{"num_hidden_layers": 9, "num_key_value_heads": 8, "intermediate_size": 1920, "parallel_block": false, "init_std_qkv": 0.0339, "learning_rate": 0.00446, "lr_mult_o": 1.5, "beta1": 0.9, "warmup_steps": 200, "final_lr_fraction": 0.0, "batch_tokens": 65536, "max_seq_len": 256, "train_tokens": 435200000}
MLP neurons of a small language model. Each row is named by its layer, matrix (up: input weights) and neuron, and shows model dimensions 0-255. Each number is 128 + 24 x the weight over its row's rms, rounded and kept within 0 to 255. Numbers have three digits each.
After each neuron's rows, "fires on" lists the tokens most often at its 100 highest values on Wikipedia text that the model never trained on.

L6.up1820:114115128175174144089136121100129132117135116133116131108090114103112158133154133142140152137095099113092113086137143144139162091093108088189156125135086136124110185132140147106121118154113155144145115140106148105087115162125159096139127121155091146109102127132111107080101099153129098131130107163084115123148115147154136112148107141143187115143123114131117156110153157147125078165137133110118132155159157111070152085171145152115107110143103151138118169135157151127101161151099121115157158113127105114146152101128125108093091126194128133154164118115139132112154147109109144132121142136125116130126145151144150125090148079149099114094134148092124131074148114132144117114138093112121132121096151148099161146116090131144119109118103149182102124121147133155146119097149132
fires on: " a", " to", ":", " had", " the", " an"

L5.up180:105135125145152129127105142110128104157152159100117102129116144133166132131129137133111092124152105092129077088110119118140094083104118130131149144139104131156140104099114084118129130112101120146173114154122103116159135120111144125116167128122109107132139119168088094130139109080146115115085106154146124122136170130127121136158166145137094101122119234146122143121145127131122124140109129157115121152153093139094141156080134113156157096053150107140139085165183162139171106107130148144104105132141136120132142133104136111123077154132116135104084139145112123099194132140139121109092106134123131128121155111111159160103107150117149138116129148158103113100121158092154096117149097149135125120096109109165080121096084136119122124144122126160127139109119136164121126146079094
fires on: " and", " or", " (", "-", " &"

L6.up426:147102166097190176140145109133126116168099162150117087132090108117104079119126078121143106122120121111092150124147127123135124132141114152154111145145168076123117105124123109123163147140121106105110169113112130133112079155174154097136121118112165127157116113153116124146129118086146125151120087119102050109139103136161134130116149143156140151122160098141121152138107139114136119112130136121144125154117150110151115152133069142117145121104141096147134140122136132096150135098150088121117100106127130110137142177145175111150161172120139141093128109115093099160152140149052107106095107140109104147136072164111146102096129114122156116123137141157123140115138084111149130159105111124156179110143101098144127123153120172102078076133123142133137151142156101134089183116166143
fires on: " and", ",", " the"

L5.up1854:122096094130115147125125103138116148129089132131139094151144087120131103104168094127099144152098127124157163130106064145146120156121120104109112140146106122137162100174126139175151126141133096119127132120134119123160129159143146122092111156128117155153158117121089130103180142142137138167165082163186121104145133101137160157142132114164086158078139108114079121132115170091083106112079150160126104139122141168073183118130149155123115134110119138126102143096127115107149108096098136143141121118130124095121148113120126161121149148134149126093150132094143130114135153137109121139131152121124104123118136158113091118143141126127148169137150116130139093123134148137155106108134148116153125128142082087166133127112090144115118100121155140115167171159118119157137122152154161
fires on: ",", "to", " "

L5.up771:103147090144100151131121135121123155116132128208157127107127141138131148136138146111122149099200135175128142097115133110082140126108146079103127156152099095122140141133145124138158125120110117125134134118131088110142147112137143101097139107099164155113142152132108084127129162134141101126140135158126122138136107077085127076131164143153134156112127132090097146123139145131143111111104105140117155076115107189159134136131114155136078153143114144133141133173170113088149137109118129128166142112153139096135086144158089134155111136143115086128100124124138134125108127108095141154142107131162136102117140122066145110173142117147143127118089160090127150116101103088126078151129124105132151132157113112134132120084153152152176148109101142121127151135068119154094150096122126
fires on: " and", "s", "-", " being", " killed"

L5.up550:108103156126147105095105137144132111095104092134091109107124125136134107158111150126128149141138117147118166088126110126126099125109132115159110113173120106158150171161142121132113126099108131094133148108149153118136124087069135150169147100163101103162177134111131120151140111117095147155114115112089162103074141165114133115115144102098111167101111117135131139156159155150146129147141141126134156112147171132138152081105133114138156123068114160130063119140147145117128146143119151198143101151128075094150133111124161104164142173123117153093114151145132141128153120142101138107134143121137112153151152110113141142129155159196170109129112135150139093134168131111125119093128136090155095126129125163139067154136147093114087191122106123172149124135108139107144146103120108
fires on: ",", " South", " West", " North", " East"

L5.up1611:078152150122126166143096133150164119121121118137139127081088146115130142136143156125093130137144133092119135118127167126147185078159117094133158127119126128118149128133149114156152157148081142152131148113178147069129123111100140091143114113168149162132100101098107196115154127130108138150148133173095125092109160109149142157122101141155150136088076139111098132155121106113110116134107122093137159125093178167109133091133128147148130113107152144132109123114087083144184094156124165167129144127094112116084140127107172176134095193144131141101092150206182124108135148154149119121096122094124102112146124142118120134154158134164143107097116136112115140136150105168099096149155136127132101165108108127141119147111102105139136134137113138098099136134165153148107167135115149
fires on: " \"", "I", " A", " I", " It"

L5.up941:121128093126115137172093122102120148133130063141129144126108168123132167110128157090087159147124143126110129108108135139144116117165087151102112128165076106132127133130147131147123123114077133124186125149107111102100171165129129162112146155177129108130127090132111100109162134097099108120096143120172106115152108121136122150133150126083094061110102116163161090107147176128122097106137097158122106115133146144113172090135114118111140138143136116134158106114142100106152100104097171088134118136159147142144163171148128125113103138119155113108116106160097104119169090150121126133168137141114157159114139081125153161124130096113128108136144101123110162182112154108087137103147105132089134126122118180147115101122132161168122084111093125150110133100155134140147081156118125
fires on: " the", ":", " and", " or", "'", " ==="

L6.up1075:095098137134140122090133132146113125156119108111146126143123143109143109116082161146139073141104122105181143117116177134133108114102124115147119113095163140086134119115107135076117068138127068123141108126120143131107128094122113094169124129083094143089123167111123104136155096161139149145108110131138140139117095134152151115096132166135125126169131132153093151132165129111121112138163151133090096114151131120159141180116130167106111149145158111124137119079104135118151124131129126138154175148137088104143099123147136144093093119152127135127143133109151144141158127191127159119151112184164115104127133128122172127156111139082131119198128121155139126134162097095103116138120163108138153145115129098140126120163136139128137124151108147123108153086088080158187173076135111
fires on: " (", " in", " by", " into", ":", " of"

L5.up756:128078144151113187160098130145111090110106095106138105129113145143144139109099151120128114168123110119110121078080145093123158081155113120064146124120148113115113098125107134168127155100137149135117146150110155148115104167099123119159093119123132137097135175108148132167112132075112124127142127163150099102150115118166096131129110107106105171138157133106150112120103100114181150125142110137111148124145112096154126134148123152138107133122109172163099130149138096111170122102130150157151117098095098139135140116184146120099104142119102152115067117138147153121125125156103142094111142083130104105099089113134143110164174137150085137123127128161146144094101155148108169159094118113103103111138139092124084119119135132146150163107153154102141167129163101171130155169121123
fires on: "S", " or", "I", "s", " I"

L6.up976:099097107159119108132117117116127155128123106115129155127093157124129142105143132136135133113133118164144118109073126114094123128137142170115113152140152154153073135127166139106115118169125144133147120093149142076147112144120114126103128132132140136149147110117145130130130141134148118125097106156193161122142177139132131110129132144143140123143160127155127084130086138077119106100178104085128134164148123098120103182106136102080160114123122131142101182115135138126118163182082129132177119141155158114123125171140121111106097181108134140106166109145120129096191169117172102112134109138105101109124138093124118086108074122164142132126145114146122141134161107097101100122151126142153138141105135157093149151124117076082067135107132115102132125124142121095152115070118166
fires on: " |", " to", " -", " of", " and"

L6.up1590:089184122107101170110102117124137179162080159142127136109119144136105142123082120157129109112121105122155129121112128131121151130113113114141101154138174154120129130123123070100102131122116142168110137136107114134152154119109130094147134153154146139168109112097121094133111086118109122140094134116135094134123148116127149081118127120133155164180123118113109138146120117154130106158144096149097130092111164095101129168132136121156096141105146094097146128174089143135133093152107083138146121106129110134163136118182148128128153104097156129096155119166099119199160166110109149121152134149145122126105128112108102120148115158071155085127116158154095153118129162171153154107148120118115102160145134127104153128145133119110092156141165155125078114117167135119099129163103150
fires on: "\"", ")", " held", " album", ","

L6.up351:138083150149105091167107117102140151125154093103113113105107140127082107112098151094120106116113124074116137157135109115169126135131114142128144160184161111118082144101152095129126160132124156175138155125117152107168165145105094116136173122140140137152105075148147132111151148161149134089130129103140150152162144116142151124122134177135151142129109086093145089110128136102184141150145077142129129169141121118147150141097153101138150137141173118100129096113103124170118139090122144133127114086148140160109163110116120142123112124134117140135135098116121153168172125142137140139121134087116086167116110142135120094155159120126134105121126083117122116163105096114161074131133141174064131139151146174153135072152116130159114157154127095079109164144125111123118107165098126
fires on: ",", " as", " of", " called", " also"

L5.up760:100144112158113124159135111134166152181088105112096091132108112122110126141107127119153116175154129104108160089106099166155147088131103159141153154102149164122118101136126175158100156134131153068101101127169103123148149120091100119106110157129174146137161106135125089135153136136140141116133101096137102107090110117110077149126139146135115083120119153122109117096103105112151137145138109126114139147111144143129152116127140112103141120109117155097150122135130145126170115133143151130138138122097139113137136140181106163147133174134132132073152137094148160191161145151114125109140109110138126172131110124147153154119119151154117166126134170102115101115127121070169126120094091185102127162128106188130159134119096128101101140134142153137172138120130143073157103145125088
fires on: ",", " and", ")"

L5.up443:115157083142163135148076097142162164118085092100113101136121116120150146162150134108105170124139186125124141119110173146158098110125152111113143139128105130151154132155105143111121126118139174053090100126159135152142088089104112116102152125100103109187148118154142106121130138139109121095133110122102068138098122151124147166104125123143173118142153156138111135116135140122140110124112127125149131171127171166105158148130092143126088134138116132120147108130129111092126162097110141171113123116077136105141139100116153133152085126138100117156113103136153182159135148172102112120097141172110124186134135125168139143105147170153149115085103143143139136128098128106088178087136138129135102121119129152127074161128125128147112186154091110143104110112106168139153147138109141
fires on: " North", " West", " left", " New", " South"

L5.up861:141126136142091106151138118150123128107135135121124105147115132147087106108129139092142147139091152123099165127159137131156124121109132116129154133096124126102160084159137102125163098130141114123125136139140121069150105148151126099122100142170109166161116131135104122073131124089164109123125076125138120121118125115112133100100092121150147176123222077135118107103100134121151184126147076148124123193135104082114135155112145138087143128149081120144099125096116106112165131125098103146153107102131154149132113170095122148111142150110137160105125114169116145141128141126102125130114113130123123117168149150176147122128154123130080143147099155095124147148148101146173138113124118134090135128148133110138140166131089155115128126183134147101132153080087080134121084136132122
fires on: "\n", "=", " of", ","

L6.up497:131112087123114127130112103138143139146127133180127185097129116121134114110139178115120145133151121110112162117101135104115168137101106173094193150135105147171137134118125167127102157158091163106153109108130110090136138127115133119138137226113166121120156100100110136127141115145142094055128095131112097139109171163149120118168171109146082099135128164155120115113139087107077114149135122096117146088141105124133147148098144092070167158122127133128118083153132136112157124139137104081119149130121114124081131127146101141116107136161141180111114127105129098140173198079150097128140103117129132142122131150122125108139110144155176103116099111117139150130132126119153150104138086149160102113161107147151117136109130122138134111143096143148125142097123174099147129134121115
fires on: ",", ")", "\"", " |", " and"

L6.up704:119161143131139093116166149155157175109177134079136104110130126165099139120072169080132107141087141094137088079095160119111134117119124092133087139114166163087105122147141119107147091155131090089150103183147129135124147107155113116138153134109098168154169098099095119155187145149156136115145129135131122145092108089135143096112105161148098157148106136109138079135096132132137159108092132099096119118117138169121146139126106115171084116152105108131111107110130118180109128125142136147107167090146105128127165139110088077115138103122168138122141143128103079151105105139107100119175126161103086148141114162129121114140160132117185133136142148133108160138128125157120171143101125101134115135099065095148153163122137114116131135117128123123089121102135133140136118141167142
fires on: " in", " of", " (", " on", "-"

L5.up770:142115117120141111146153125131103098187142180122154107100111149106119080111135115137086127145138130102118149104141137158113137116170110134112123140109112142116123131131120133168134129099129110139182127155077097115106115152153117103141182135103138116076109086126145153093155124152157129152136165104145161132165114109119101189134141116135085117117158132129178120125135110119109133100135115102129168133107160147135143124163121162138174159136082135110113152165128125121137157140129144105138148138137117128170101135136138153143135109122109138084155150077127146132118080166140140118086185076096153115163111077139088158166106168138108150148150178137128102118133121149153116133146145106171119093109109114140126128142150113118114094107151133153171135154117105119151155119121162
fires on: " ", " him", ",", " company", " he"

L5.up1505:104097138142130134099172140107127128108101145099144151144149158118126144158118140112089132141095143116121122126089134144069099121124108119160112098137127120111140160151142131148126129152122132143120093136141090127109144141134144113141168121123123109161194129154159129082170109147120115152160136137140098121142088136133130129144093149160083122160121080098136129147185144123115116150113144117163096094168107135122132143137146151133155107089164133061121114105119195133178153102154117106110099132105178123128089091133113156103126104058137116131096122125088139107140086092110097160082151113133101117162118134143133127143130129139109079112164135114120151110121123133195105112177129120142112124180126154136068116132130118098151140146135127112102138129145093105149140092117121
fires on: ".", " age", " of", " number", " position"

L5.up753:153172115118118116090116161105144113142124118125128118095139150097139086152190163206169114150094100121162131122140161143113113062129129157146084129146123139124174119131159146100190141133136108138122175126147170124115115180112056141162114152121081134120158114131120138101117086115144141165121138098122102123152167076117123102134080143128153131100173140178165116087126116132166132116129094090121116119107113107135163125135173139141134116147128162152128097103137102120188104160077156134117116130130164165124117110138108124131087102119134151140141134138108156141131115140132095166154114108137122137145143140142132120146094148119124096119134102150146143164176116120124131156123146124128147141142106127118116135108134141049128138141125119129136140105121126129144133148123153
fires on: " A", "A", " Green", "ed"

L5.up1797:100121140155126111129143116113091102138126130156091146151067098159106155126125121084120098122151140112085130115162119133089125103137107148122160133121121104095114141113130104099133165093068105114114143137119103150175163108124104108145108192119105129142137076125097135084096161124097133106138115134148134133142124097138184160114120152170125129102113106116151145179141121131130121157158105120115138108104157141139164160151118084106123116116155092106094115155108080125160150135143154165131122104147130100099139110128120154133109145140135129152076118122135152127133150104118135120173129116139140123114056119111138076132152107153139068129118137144146138088099142111153140116145172151177145087143106103124111121139123177118151095137069110148095166107083105110092140142152134
fires on: ",", " its", " the", "s", " their", "."

L5.up1841:152101140126113113155150116121157135118146141175116141115144156159079096130143166113132180113122092128110183137146159129171135173109133119186145137109145117091092110106129122136112106157116140088146156133111110089128102140103119123107137119113109154105104098119107124125112090147125096151124101158132163147115159172148109128133099137148120112131118162107098116134130112131148133166143092099143159121121149153079097097161123161134101139153143121085097110164129144159116133107097130129115152142152107153127083134125100136170095149130144119133117093131164096123082076117136146144142137146120117127164102096146122133084167175173110158098071140142115128160149128105164123095151136097141143140090120141117144137133118089142111145148118137124118153094109103154128113120175153
fires on: " a", " an", " re", " ", "-", " part"

L6.up1200:112112090124127147145153094122138106121127123137143132111109142107099137149111127106145091130125133091144152102098144124102122124120137094146119120142147153127132103144107137118150131117136117104133087171096122135109135094119145113147049142125099107159132127100113167110084147105151135128090120113083090163105151162141188146162101080134158154136130108176114151188053124121106126155094153136115139121100138148097147153081135133180178127131196123106142164122090158133101111135142173159089108135126088169082122166162120137128120076134126103069102119130124115164152128159144148133177122128145070118164101154093138112118153124112160136181095095156118118123095135130117147097136102153107114110124120128177117118099157140128154103101105144101118139148116150161092143138147142
fires on: ",", " in", "'", "\",", " the", ")"

L5.up1578:102134103138115140130113113120156086125112122137122103119119088115154138118118102114144188179147144102099120083115155132133119170087130128130129090134092130114099118113122136194098096083170142120149136116103111141144152132107103141161116127122100110149110127113171141135151100155129127151107145096142148146139158157165096177123119077082152116106110105172105127169153149095082146139129099087137113118117082145086172111109119174122156162145142142157165101141077095138110109126146141114147121094094150143147092110152161105124111145127120139137154092132123166160176124110106145118109100137114137121141075138140149114081173118106129142136156092149130113132104163111127112133165127173151100119128126125152145180164083137093150118144129112143148111151089125110120099161149136
fires on: " a", ",", " new", " the", " and", " former"

L5.up691:102121143104138123104142152132074109144111149104106112139140173118102177103100141108133169131157116085132144095148114154150126178055076154117133125116151154128102126156057102133134145099155161117133112152164117102128122143133143159120144085113152171136102122133160124123111128158076139142077068142142115114123142134141093140088131140100120111128164094120130162125135145095108163127111112094121142097163101184118159087142152157132110151118109141155133136135153119129140147105133132147148160134135148078139122135095084165106102162150148142130129146114169097156085110143127093124151117125119161156139115157134126093111103138122151175148100163147151090159090142078173071123149149145145120148123127140128072134120132125128102114127087124156151146124141127159120118157160092
fires on: " a", " and", " by", "-"

L5.up1654:135096119116162064156129145096115124129149078164151135125160135150106148173119130132097096125150127106094143092093115155176135146150117106177125108128122140131131135138134145123103174157133158111160129121139100132101123158088132093153103113140127143170194088130144133118145139119135165118114134111152093109148112097146115158125125114156119144190108143083144120147157115114125115143136076139114114125139120170131191130179123155180120162099149123114104116121137158142131120164162109129165160124130099101123102118140138154160108099089139182140143116152145155116148165115115132122135138160099085107183142153146138123159114151136095158108155155096154166083124117124163095119131122168128091130123156086112146130114111111085133121145093163096136146106100115124126163130095112
fires on: " As", " as", " at", " ", " The", " on"

L5.up1435:154115158145131170150096095143134122121147072112123150124134145087082128116147167123115104148110159105128166091135187158131138082148120124149118120149132128105096154160109141102153172126127103139124098107111117119119155111124121106142145147113135139103111128096159170075113109167120123140151160148180130158100101108187099088150130127089102130132110152129103125112124116157169128150115096131126154158077116122136134086121157111139113152118155095149151154117097128129175125169089130188121109124144109129092116133125148105128052125155100139104061134138177091105132101139132157110149145079151103117121153144121085166099178129111124116086101135119160156089150132105169104087091127105108134149080123122124117158150094144122106137148159136115109087138126104140147143133125133
fires on: " New", " The", " ", " All", "A"

L6.up858:098109101106111132152153109152115134135150128100139122115094137098095124121119089094123123125099100153140138108172135156118123124112105128140117108152168107105130095107166103155136152092123104110115103132172165130174092109130132148135108084136094155154136143145068109138120055102144096137112127116097133103147151125135167122166162132154168158129142108110106127072170165120133132153132102111127157147137138159087104144081140121178131109137158127114107153175120120112102080135154101117118150111159114134139120121165101167110126149116127079132146151129150133179114090155133162133139075121147125155175109129135130111141159121107162150123120118144124118143102142126128129081173104129151133160140135162082123136100108148161121063072123155097137102119111159157123149121133121
fires on: " was", ",", " is"

L6.up1123:124168114145126125101141118128123098136148155119167140108072165117137112101126099133102149157114096139095139119178157134153099109141099164092193172138088116109129134141103137126089100151126149191123110118146092100160129111113084147131119105143138141122129147091141140147124065105160117118110120138120139122150128137107150154118137089170102144132140152162154108100131116155117108089133072187109130083151110136138129150119098110083109169160116129146122133119171151132105122144132141134116122147165173118139166117143127148144121112157117152111109122138104104137156155161095126152160147129176147126138097121139112113066088129174114063121115130120137143145124160107115132149134117114136150096119120104140148152143127108098107132115130127129097109142101159121162094164151128
fires on: "'", " and", ",", " to", " decided"

L5.up1589:127083126157101099121101147148145130128148080117140119162174136161157124107095145072143152124122065144139153089157117160116102132138122108103131118119129100156155109123103112081141090152122113123108170183196075120081158163105105122106145121144180130107098128167171106116142136113135125164131088128149105098165133116130125137143118096140152125124116110149110092140172135104097117158131152124165124145153130152144176104109108139100156111123109165144180146134138138122109148172117131156132129119123154131147089136123164115162120150135154143119130140165102101137147124102085132133164109092156094126159158127114132143115130174140134094078149129114080128126131144119152140095152161163111134167124112141091128141121139105111145156131149118124147131107096120138129143124112147
fires on: " It", ",", "\n", " it", " also"

L5.up969:122145106107085166104136135128126128182135162161151095106154183134122119092129125130120144143139121149086127085106184129139107176087083116138145112092146083087102113107133170117111110143128083126099143111134159129161084125133130140096097154113123132139159150122069108159089125095068131165136113120161200122148109136108153125131155099110086120133125146142077112143109092103132149118127130152126141106139146165154093127099160165142155116128128138118146135173139106104128099136109126099155150144101118067162136135125102136164162111123105103131108086071129131176130109130105122143182092139110141107155124098133144106147126111136120154172127135103154115138118138118120120113083114132081143088151122125138137144118135149101143133161115126169142108163087125126113121116149130
fires on: "-", " and", " /", " (", "."

L6.up762:132135109134121102097152116131145117108105138128134122165098115091108130114116157124187140142140162121128136144155135081136081137150109092134085144126117142102118114119138133118102188100104134120139144069148107146105128126139108145123117139138156122184082128151117148178106126113155095141104089156096059122107112129111145135163122098110103138108127121142118124120130136150146152125109138141123179102113147145176096159116136117120164108132168116124126155156113118152150130154175133120114096155187119135083130126121154106101132149150150144080122131103136121171147156137107140156124116114124126125129121150121078170136127166173185139103126123155125093080119108181152167129125126103164146145110078116110072157156169179103131113102113106120121158145117108121112073154126119
fires on: ",", " Ben"

L5.up98:143146150117119122131124152145142118147144158163112089100111142108115123131147159152134122116157144180146125111139149143118137131103118145134104130128171114072120132115130096150159123142110114138146110129112158108134152167100141108117134142155116135115131148130122105155170110139109107175122119124114094114125115120156078139111160123129138117170104105098136134143147169100120132177126136111146130107114145088093135075136164133167136102070139138065144077128100146129125137091139127182140179119116169144155079151129122107171111080101088151124172150110167128152134134160102128154151158069136093064110146147098124143132105116125127147123107147144096141181128090145148134107114149140124140150142140116106112101149070167122119163096112122139115133123101128122132089156103099
fires on: " which", " that", " due", " also", " loss"

L5.up659:115132095137182109114157160143108137152120142161107179121095136144193184078131139128175087159133146129126133125145143122129116140102172132116128114162086131102149136121098125155117111117107165123131142123137138111155124112152130086091128144089166155118110092138106133127153142125106084148119122106118140110123109128154161135116127180133163143132165121160137086113111112161129102122109123123118110141145133155159122178163144143118125099174151106123080136152143116130150103134160122141114139118131120098122144121128115158116135151102079124093117096152135166133209142108136093103152132114134163102156151129183076117142152104135115083133150105148105138114123145144131135086101123132103141138149124085117092159115181128168107162113153131128091130135157130124138148136149138
fires on: "s", " and", ","

L6.up1386:105156118133120142128145092122150139149171149112106125133090105133135148146180122111123081181118131093131118093113183093137163144065141167124125131103145190135105126129095133105109098142104168085175119105107173081104156115126119095118117136139164169099111114093119162179129121159152154130098123091132131143096163113079164141146116104133146129139165163120110123194118125095094142146138149121111134088107170110086130150134126121107117117116131121129113115129120127109135151144110153134116176126124126115170154156136132096105139110126152132114116117157177125116106093122090094111116147108125130104138130104092180142191102107148146098125127119145122089116122092126142161121146114162071114136097120156138108105157098151099145125094105167117126128090151147141124110118143115
fires on: ",", "\"", "\",", ")", ";"

L5.up1873:132077162144129147134080095140097140150133170061119116107123132132108136111117120131111107163117109102142092134106142142123130106143138127166135107178150153096148164096172109119162182119119151124142121113136109129102140125121134133128122159120107118156146124179122142126135103158178156139084121142151101107154086125128143110142114105101151120207120105121128121072147098166115102133175094104131085122124095129141170172134120129163159110144141153094100159119119129123132163133151133140127138123117132121118126141090172122099116150121093105126144137128158098086133090109156138149157115111154108152102142097148144138128167138131108110125175084149092109113128111146111152137166095102156133134128126156101102130170113113143137157098130127123152139132121107150096108110105123
fires on: " of", ":", " at", " is", " was", "."

L5.up172:116081097120155111122115113111102121169116133109124191112145121111104127096145179066116111120135140115091157135099178132167148135126076121133132128102153117076154160136093125077133150132160143096139126125116175098121106105113124111110109135101102112207136104093166149158153086098139091145160096150098140208130124142089147137118153166111108158133185126086136128109104132145105160130114097100123138111082184158138136167133142149131109158126102173110109168152129114199108110132158117121135148125112091090156156162156134138084131139136150101108105112156147130135155087129120097137126133084145136127101110143146124113107152116135136153174088109112110119120106092147167126093141129119142091140158111122116156119116139141125136127155123120128105158143128111143136144131145117
fires on: ",", " as", " in", " most"

L6.up1084:084124110132131108137114118123122131155110137146132122093094129116094128135149098125150134165158123135113141100126119149103123153118136166104162125155118118108086183142150146127163145147101088125101140163116118128107125171125102088126095136140110108135134097105137153116145115141141165118115105100120148117146137073128131171166134118140098101130146105101173121112124123132120178130145148169131136135114135141141161129098049131097152129127115106128138151126186123121110156117110137135127129092146111131147173101130113154117127108149150111103077127177160124122118136170122164115126197093090107111109103118148117137130090134121184152093124113140142158142095101134173142091126093120097106113134132158147150104116094140141153150140121133121100144132124124078135124163057142
fires on: " he", ",", " He", " she", " and"

L6.up1172:114161130109085122175133177131108115165122132091164110197137140133073122157139137148156106110103140111129115150136146117119123140153064109068120113102158164132135114106144113124164144172112121098122127132105150110146108146130099076123099120121156123097120176132125152148123154123159093118084099104134105122100121121125148099113113127140102156169135131136117111097164089127122148115153092145104151148118121128085082157162067140127195126086099139123109167119159143117141116122089119147117142110142159133122145158147125140128105173133150144112111126130149121168138093128177138107117100121117090075123156117152107152120135087119156132126135144177143131132120138115155130140146139128123161134143108108146130099158173097068155116120154079134144130138122116152123116145184113
fires on: " |", ":", " of", " 4", ",", "lix"

L6.up452:098133126175147168143148117134096118143101120150113093101118155152134101148101106081087106118093119150124143185098182147125116093098070061131079084143158113129128130134108100147175116143106100112110189133157144122117130155140136109113119167150107136148132108110138122135117120132166121114175102121111103124168083115141158147132159114147136108187179117106104136166143116099120152121151147113103143120143090139137132146183117154145106143123162135105142135123155154139098108132114166154138120094154115136147130148125158156104101097110124075138121118138176158110116112103085146142116112075109143148108139080170142116138119131123143162073142146120138140137138116132103155155133153159115154142154155115128115090141129108146122188122156149142164073138117108159082114143147165
fires on: " at", " is", " as", ".", " also"

L6.up1538:123126134138134114132126107110140153148160170123110143115082133138113116103142146111133130129176139086109170090134159156144155145090134133125098137124139116097080154150082124106145108145069143088152160146107069133137108119128117146089097150135140149106182115148135154160130161141152098058125091124155088155096166117119137166156095106132136124140134138152128131147110135083098121142123160188117108106123102144094151165148123126077089092122139096151165112144098096141150190135086133190116123108133105118126122157149127127163117117123114117105115144097134136122140145117107089102092155128155118152141096157149140140119158160156108146123136108162131106130144119116148147118116120113120147136101092128118127121123094120109117125110112163108158127150133101134102137141114127
fires on: ",", "),", "\","

L5.up1568:150114123109131135155118162170141127122067162115165145173099122132157123156107146137115146151110122123111155148149154146154112120119121140148113147133141100109115152152175082141109194085148129131147130131136089085135137120134112119113104131145141160133169083180150136095147169126112146090143125134158121131119116191143121174143175088114108121115131094142150109124154109166104103116133092120116147127106106154167137169108135100136136123150134122105116129154155142118139130126148129161198094096134129142100106117062123120120115155088076097147142117128116123136120149171135144112077182120101164126115140121156150111103155109150106133157106147117134109108139125144117147092095104115147076115125110150158120114129116101142140109134163115130177164147140091146148123118113135
fires on: ",", ":", " the", " as", " of"

L5.up1520:135137134137115133134141110140145108126159166184085148091123137154127100112131103086141132116100124091117139132101116103116148113130169121152147139131156121140136148141098107087114105145115106122185141082145129111103094130135160166150108128104171126133100049134100141153057146129167110141140158135154149107081157139126163098161132159110121131137121132144127151116143138121131116156123125151116094101121096103131085137139130129173093133146119097151161079105144161151130157110105095133131107135141131133130126160116120164115105151141160105125115107078147122095129161123056116128148118147147136108120161100114122158132097139127138174109144168093136127143124142108129121136144160098117102152163097111140147091135109094161158139141157122109151108106104139111127129091127155
fires on: " |", "s", " on", ".", "-"

L6.up1129:145113106147109143162082094126126124135122129119153171141118138134116129137126127049116122113137177120121153115098151111165167099132129185116130101164131167175108083117121080133121106129071175130104112121109088114136133132110086127170138107095109154115154127109129151145116103113124119171123104092132114087144136162178132148159130114116137084125150133118146118096122123106146102166119143140100120155152137116164102137124082115116135145129177114125153119147121086152145163129119126169116138134153137141110124097107120133102088173100155127095100103095115150148201143151165164110106118100138072136162104069113143174135145133165143102121118113127134159133142169126089160137149132117185071119080102112147133122120136137124137131134107113139134100145118105146135139131097115
fires on: ",", " (", " or", "s", "'"

L5.up1757:128110084129163131114101142154117117157113105100113105131107149112154137094129155125144137150085128118142113105116162098144151082115112111122130090156104136138103171163071118113118151161127074111114118112104148117098114145122102076144118117117126161152074123129123122128136124140118111155131107138167084109108165094188129106143113123159152136131132087148121133162147178092133134105172122157128118126136107109154119131133109162144114143147107145142092130126147118120147163137117095129089115146079126140150157131070100137088083152134085154139131140143157138142136135121118097128160129135097103123158112111107152163132119084187147135161140146123167168132112124134091146175097122162121094118149194108104120168133117112114109103112156138138156148120104144138133151145137090
fires on: " of", " for", " the", " to", " under"

L5.up1063:113112140134083124175122098140111116073117174074119152151160141145137115108126116129098109142120125092128142152160187078112119125118113184118151155086154152120118141100110072128151112131149118105122143118156126148096106118141116144095132137157143130105122103147115131190125134104148175118131094078150144149162136108135156129120126131161160093154155142133125115116093141187114152156131167098075178140126131145104146135102148131088134076130109111163119137143128150152117139129139163150160171110119115131155116132130131114169141119142108111140097134135120123145124120081089111109091118111097092138111081155160141132141084154137166137139129095133148131190113127155135128127173125089087170171177126134126132141120108091092157150164150126120111147158102114114143138128154140
fires on: ",", "\n", " |", ")", ";", "),"